MLP neurons of a small language model. Each row is named by its layer, matrix (up: input weights) and neuron, and shows model dimensions 0-95. Each number is 500 + 25 x the weight over its row's rms, rounded and kept within 0 to 999. Numbers have three digits each.
A block is one neuron, or neurons of one layer that tend to fire together. After each block is what it responds to, as a language model described it from the Wikipedia text at the highest values.

L4.up32:523487522466536499463457504467492505525487499502520536535513538506508501488508495524445459525522478507521541478479529488493496518517490505530434467493557499506500507448505494504496530462538434540496493525551518472509513496486519478500533487492498479480458521505538519525525448504459468529
L4.up231:492521503524499489465529477445479505487521506476511533496497446491542490494535508489464515516530435505514497496491509496503478471501467497503492517492564488463486482509495499527445495519525458479489474501574531480489506545486500457517540485498474536484442496498561504523493533510487494513
L4.up238:516509467534524487503483485462499475475461465524499488495512480462535498508521487504504526572505473530499496528497474457496513470517528476511464479466544472474509498507486513523476530499518475507482457552550504492501516534503518472509509457527455471452444519471506511514515457475502477520
L4.up300:489486465534533476506464506486479458512516469525542556505530502448463512467525516514510530527466509509570488490495495469452541485486512502481524453497558484490484474481502520491512521503512439503500490518515492498466491510528492502478504506490505488494481522467525527470541495493527489555
L4.up409:527478501471500495538540533491485513521478468517534514496509493519507508498535489447539500502524503497506476458474515489532496515534499517515480488489528530536501501427490516558486485499506465494477538499483481469509520528470493466509522486489495535517529527549500502485502488485486521487
L4.up534:547507523500485498495504541468484470484500486515457497471518493481511516539512504486531500526517491513487480481502447475476525493521513516490485484496528475519499485532500519499473530515518493499530418508473508509490504458476510471480491485493457562474478532518461484540519507485491490481
L4.up694:538511469520490492479464510493504503525493477468554536456518497511532557481512487524536497531513504496518473485514517499511494488512522495481518500503529487501428492457499531524462527473495493501514440502494511498501511460498526545507499500534473499486484544476540513500552481463458522516
L4.up712:521495472490478497454476532472509490521521488484556527523514454496508489515553503507480499497551549492486511483493504459495496475490492506540480476517575486483489474513486511499477493477476496498502465475525529452495519485486541487511431484489517524512475516511530491475499423487455476511
Compound-joining hyphens

L6.up66:525550534506494491476472505455491479536454477496501532540540493506496506465521506469477518488487507495524513480468502480550489523531487522508485489502543490468486526510501508506519528484533431498508513500504503449517541509484528494474521492496518524531491485483525509499513477482524493470
L6.up212:454511497469520490502524485470506451548492490513427537538497516526499520460507511478517495514541494491495508514463553495475469493488459451501523512516475515455503513497481510447520520506543493551511487500498508482514491454494525522518499501525507524505450510506527519526505507496478490520
L6.up232:522508526499444494452522502494541493535478520491491484465493479488513483493525500481531490496576470506501526536453507523508473470503513493544457513490474500470442503477512519479520516522504461515496468520518536447493486473478508499495497512480515525472493543500553500533530471442476511519
L6.up249:469513545497503474513488490483496460504517494509441504581502524521519497457516520487511508482497496486509516507476495489532486536506537504490487492498458477520508498453514501541435490498530500560498510535542510505487507495481478453492454539506507507486475476563474492522488486512503442521
L6.up278:487483508440455485539507493513517466523476496537529465540495476495479483491508520499535532494488548471521529537493504504499516502532493473490510508463502500540545519457503500525493509493541540522499485517514511516499532527486509475458491491504421462510489492534512503518504445478479517544
L6.up311:519487524465514496502486548490505479491515499473505486553500511525528487451516507505523514480504499494490563517504498514485493503467525540496521484470495503463524528473503511458505518452487510534503505463499516502515511475471555503491493465512511527527500507495521503508518455493452473478
L6.up516:525479512470486486490539535517537470493505540457471497487512487545483497534549518546500510479494505453490498481487517460506514496470525499553473516500501511523528516526500522474508489477494492505523479436487479505499533468457538515490520465513527501479524529504541484485526512518472522445
L6.up596:514491525491476480503530496487505463504531537517474463527505507511538476501512493472504478464504428510506498499467536489482465525491521501508488566478472498464496487481503524487456481483510454523523517487534532499487487497444538474538524499481566532464569485522541518534463460506459535541
Article-opening structural tokens

L4.up173:448486510443486490493513524503524497494507519505485497514479536476547502526483533502558503506519537467525506513516482528501444480529489455543511533446536500530526531551468562480463524504549478523506454531511495493514508505494526523502498497522520501509481519507510518513491470483513432531
L4.up280:476463473515463487524512496501487507491505507461476488525475466507478480512493527489549497501475450479545485495507519507503480513486497508528524490455548443492516518512481504501524515575542489542482488499489488505506499524490489487492475500497485476501482505502485531510496472481501450524
L4.up314:470493506493484492510526471497468512503487498478483492509487474478521486507504521504514532495453535490570477494496462495513520495514503474529473472453505482514499502522483528528468477566536486474488463477489512511498509546481485462465541510492487476492489478498466542559467486478518428511
L4.up404:497454495519477481516466500496519466534517485463519478502515455521519507507506489506477492547477540504494517497481541456528467510476489476519510486535461525448511527495501555473480501504529510476532510499548538507490513484492520520526487514469488523498486515507488467533468500421528493486
L4.up490:497497486438531482491475480506488523492470512502495542546470510477532512474479534528489554480456493458543507546499538518498463485478489464477483553472481466514479506514459555496493499486526531493517492535472532526483509514509471533472488486535463463499511491473490527529490504478510464513
L4.up492:508472500446493482509478509516516505508488544477516507514465532520516485514516550537507552489509500504554494494511500507510500479517489486513497540435519521469501504484462563448519500511542445498493500497470530473505523548499515502512477494498531506502506492495548537490500475497438472534
L4.up584:511502526487526492509491502496513508528520486520485489493483485496484507540493542525502554505529527492514495505511497519489455494520487464508506546497476516468507497484471524476515538496559472509517504500489522520492557510477502465504500495535484493518516521518517507485536492444493434503
L4.up713:468494502468507495489493461503508489508504514502516504529458484512503489490489543533493527509475454501522513473522530484520474500458529506502457507480460509514522545508447518474501506521450499482509556486498488499472510525472508472503535487529517494487477496511503536562479539452494447500
Delimiters after statistics

L6.up20:509505506490499478481495479429460478496531497508484510476500473476487502504504494443522484493531443522516495504506517448461495484475475472532500523510540489501490504511484473499538543497524533515529457508536508489461524452476520470483505466546493518489491525515492519477528473494479532511
L6.up24:505535487527506491558537459438503492523488516506555538540520493508492469502495497505465515525539480482512497560536481472482502535519476470486452499509494489501505500461513534521498494510504509535477483478486509515518480479541491456464501527503503466409489509501492543524518433510516482530
L6.up301:504510464516520486492488453459511514502476536507518550543520496468511472530477518450486546534534500512511466531513488438498490453489498480519492476506564447495475529536509534490486528536483489494493483555489504455519495490509500489449530500460487511479485551473522524485498486489496508508
L6.up379:490474470506491477544515475511533483502515516486497511525498516492484508508529511518535508520527451450511495537507505507568492478482524462492498467510540467511479509467485490553488506506498518533503536518499484539478510552468533471488473482496436486490497510509525508524501475487529477517
L6.up388:500494533480530493514529448472470475516514488475480480470498500533517486477552511516528534549507479466498522479490497526499498516519513516513472502503491509494484490474497515458535498466520504501515522493497519449497516437479564530490504488506511538492511524501519486486536451498465480475
L6.up509:528552482517503482501518439456510461580474544509497541492507462492505470484522508476496486563522502517510498501499496497484473489497494474507459466513529475518504500508497527522526542480539479506489446522508530530473508525476517468461518482521484489467471550504487533499515426483463507540
L6.up512:506490470497524503554552458480534502495531499474533536492503484524521479512532499454464491503509428493515510452518526466522497509517496487534529515486524461521473515489507523540484518506465473497488466483487486512501507518492449495494475457533492497501540499528532523495534480514485499522
L6.up725:458518483524455485497553546507483509492487493498493504524511427492496520518489472480541462511530472466504511519466466508488507472533515487501481489500487443495484536518496557536469509511536456492509505528484498503488494507527502519474530488526474441521506518487473538502526464507519497493
Compound-word hyphens

L7.up704:487498512509501488496500495518516497528462528523574472516466460470505490506494523539499495554507555511519513505476507524530525461516455473523542434440496508516513532501458510461508503572527496501508478504480512526506523524461434480490516497478483511471519535485492533482507459482523500508
Table cells, late columns

L6.up97:486435501505491490534476514488478514505518515506485476517492491509502470497509501457518491470496509477525513505449518472510500470525501494444499517437493509504542528539494489482466494553514481514474489475473517528515496505470508471529475508511468474466518498525466536495507536521541474531
L6.up110:458493512490431490502512501486471534500483565527494515547464510500511490517527542487502503499500493501543494461519505446539475474491458471534482544463555480522526501563441559521478502526508465563490465515518508506504499516506496481488500508471523458501501515527508528526445496485467478519
L6.up114:461464471478508486505483489499469530530482501531495510525458488484485493519516548527493477480531446473532492511511491507500521479505441447480508543505490501466517495491444569461496537517523487526471483469490520523510519504509507503532517489525501517468504501499481545470526444518482460517
L6.up124:516484521502547482485503478516465467542520504516477520539496474506482516521459514460503470508485533530560492522510491525473520529486505481464511469523500479454519451507500526472480521493540461509473487500481531540499522507500476501486526497493463497493497495496502527496476472534487464492
L6.up346:501500480493499507501480556470524529490507515520517518517507489559530458495526497504509508473522495455511483528486475478488471483462475517495483491476529455502520511504506520489500527502560514489487502501498520469519493451509504474507501497493515510502494552526475523528494495473492503507
L6.up586:522506515478524492521512535510468500476532510513521516529480503502528488520558521508495511502475483519505501461502465500545522510519453516518470553447512479497565502516501508492483493500484474530468509504514486507468526533454489444535497534505532502458488518530425547522493465494486497517
L6.up693:508497457500495492520488485504500514525489527470522505542454494500488476493542559521521520507540510535537523469468492498499511501499509479498502546466512496451463524478458533504472498530542478490494507485489564485472537563502462453517479530546524501492492522517517536516531462518465458543
L6.up703:529504478473493494468485546523512526508501510516468512501494495533499480532526535544522510495494497458534508472497477504482463497502481501501481532513500509479528477508511509462534521549533504552485529539501526499479508505487532508534511492480515500521473518493484515539510544483501503517
Table cell separators

L7.up557:491511531520499474523526491474504523521504544510483524477531469474491503500499505482540504517512463532510494419474476506478462510517490544498469496497523478494473521495509481523512494510555457477495500552493518479458499531514522491461513416558490500498464541528492512534515448489505535502
Standalone space or hyphen separators

L7.up535:538438531521482478475513494490484516525475549466484502526508506472528491480504508453538509500494485547476525487475499489504527491495533511496460470496495521489498513482515516487453500498516510523515499487560488518507513521459524504504467532445513465473487497477557496494487504481526508506
Descriptive apposition openers

L4.up43:485503505471488491515500485501491519504458514514502509574494508490520488494550507538503480536520507498502539519499503488510478495482478484465451464455464512515462480486509544510518504507526538477488509573500499485475504483505552497498461487482486491511473528494543527495506456483489488499
L4.up192:473480492464512496514532483476491486493534515503482509504484471543547505493510515518544519499514452435502514491507515501492491488460527466498501479495493512505488516485477526489469525505522533537513484522518496517473526507476528506505483474476527497487497526471560522549485445464467488498
L4.up259:502489535474474485501475487463490477517544527486468462542490482491522499457540499484535550494512480427503524514467517523474500492489476486510470499492511465483524519479504524468511513501519515529500523541525502457493499498475540493517463542472504495480483534463515509566527487491457550538
L4.up327:488519459523519479479494483504499469532528492444547470499497528479499528483499491519533509501487457465548535517507485514578486497457494459534526496512502492480504481489516501454550476496512526501510515513498493516496484530491531504529523526492534526478500468469548505511473468517511460506
L4.up459:449461535465496490510528510496488463502495553504545525553502471487493508489498504510493493503508509506508499484524501522509459506504453483494510523514493509511495529512499534440526533474490523523520490455522514538477499481493514513554522525509484484472498494538509498522552433467502480495
L4.up505:503485520502468484485497530458474515502490543499481492527490506523514476485515512495486543480508510495493504516465512461492500458499505494501441487494510488484480508491507578515496490498513480539490516548463513430524487518500486516507518533480489499514509495492478529497484505530460538551
L4.up638:492477522453493492526533479492507531490516503496487458527500464542496518475555512529533528487513488481510516520505503506502477482499491434502510525481475483478465568501496507495504498487541526527518524513490514496477505509499500468538502539471501491544495463490473474488486509522502466492
L4.up650:469458507510507488484443527497489467528470471484490471474502503513474504493545503505483511506509499517493552521495541513458459523492535493491486461503471489481536480472500475494463511477501458553494455524528513483510536528491490508474486478515485481470524526511498487492487479493520506476
Born in biographies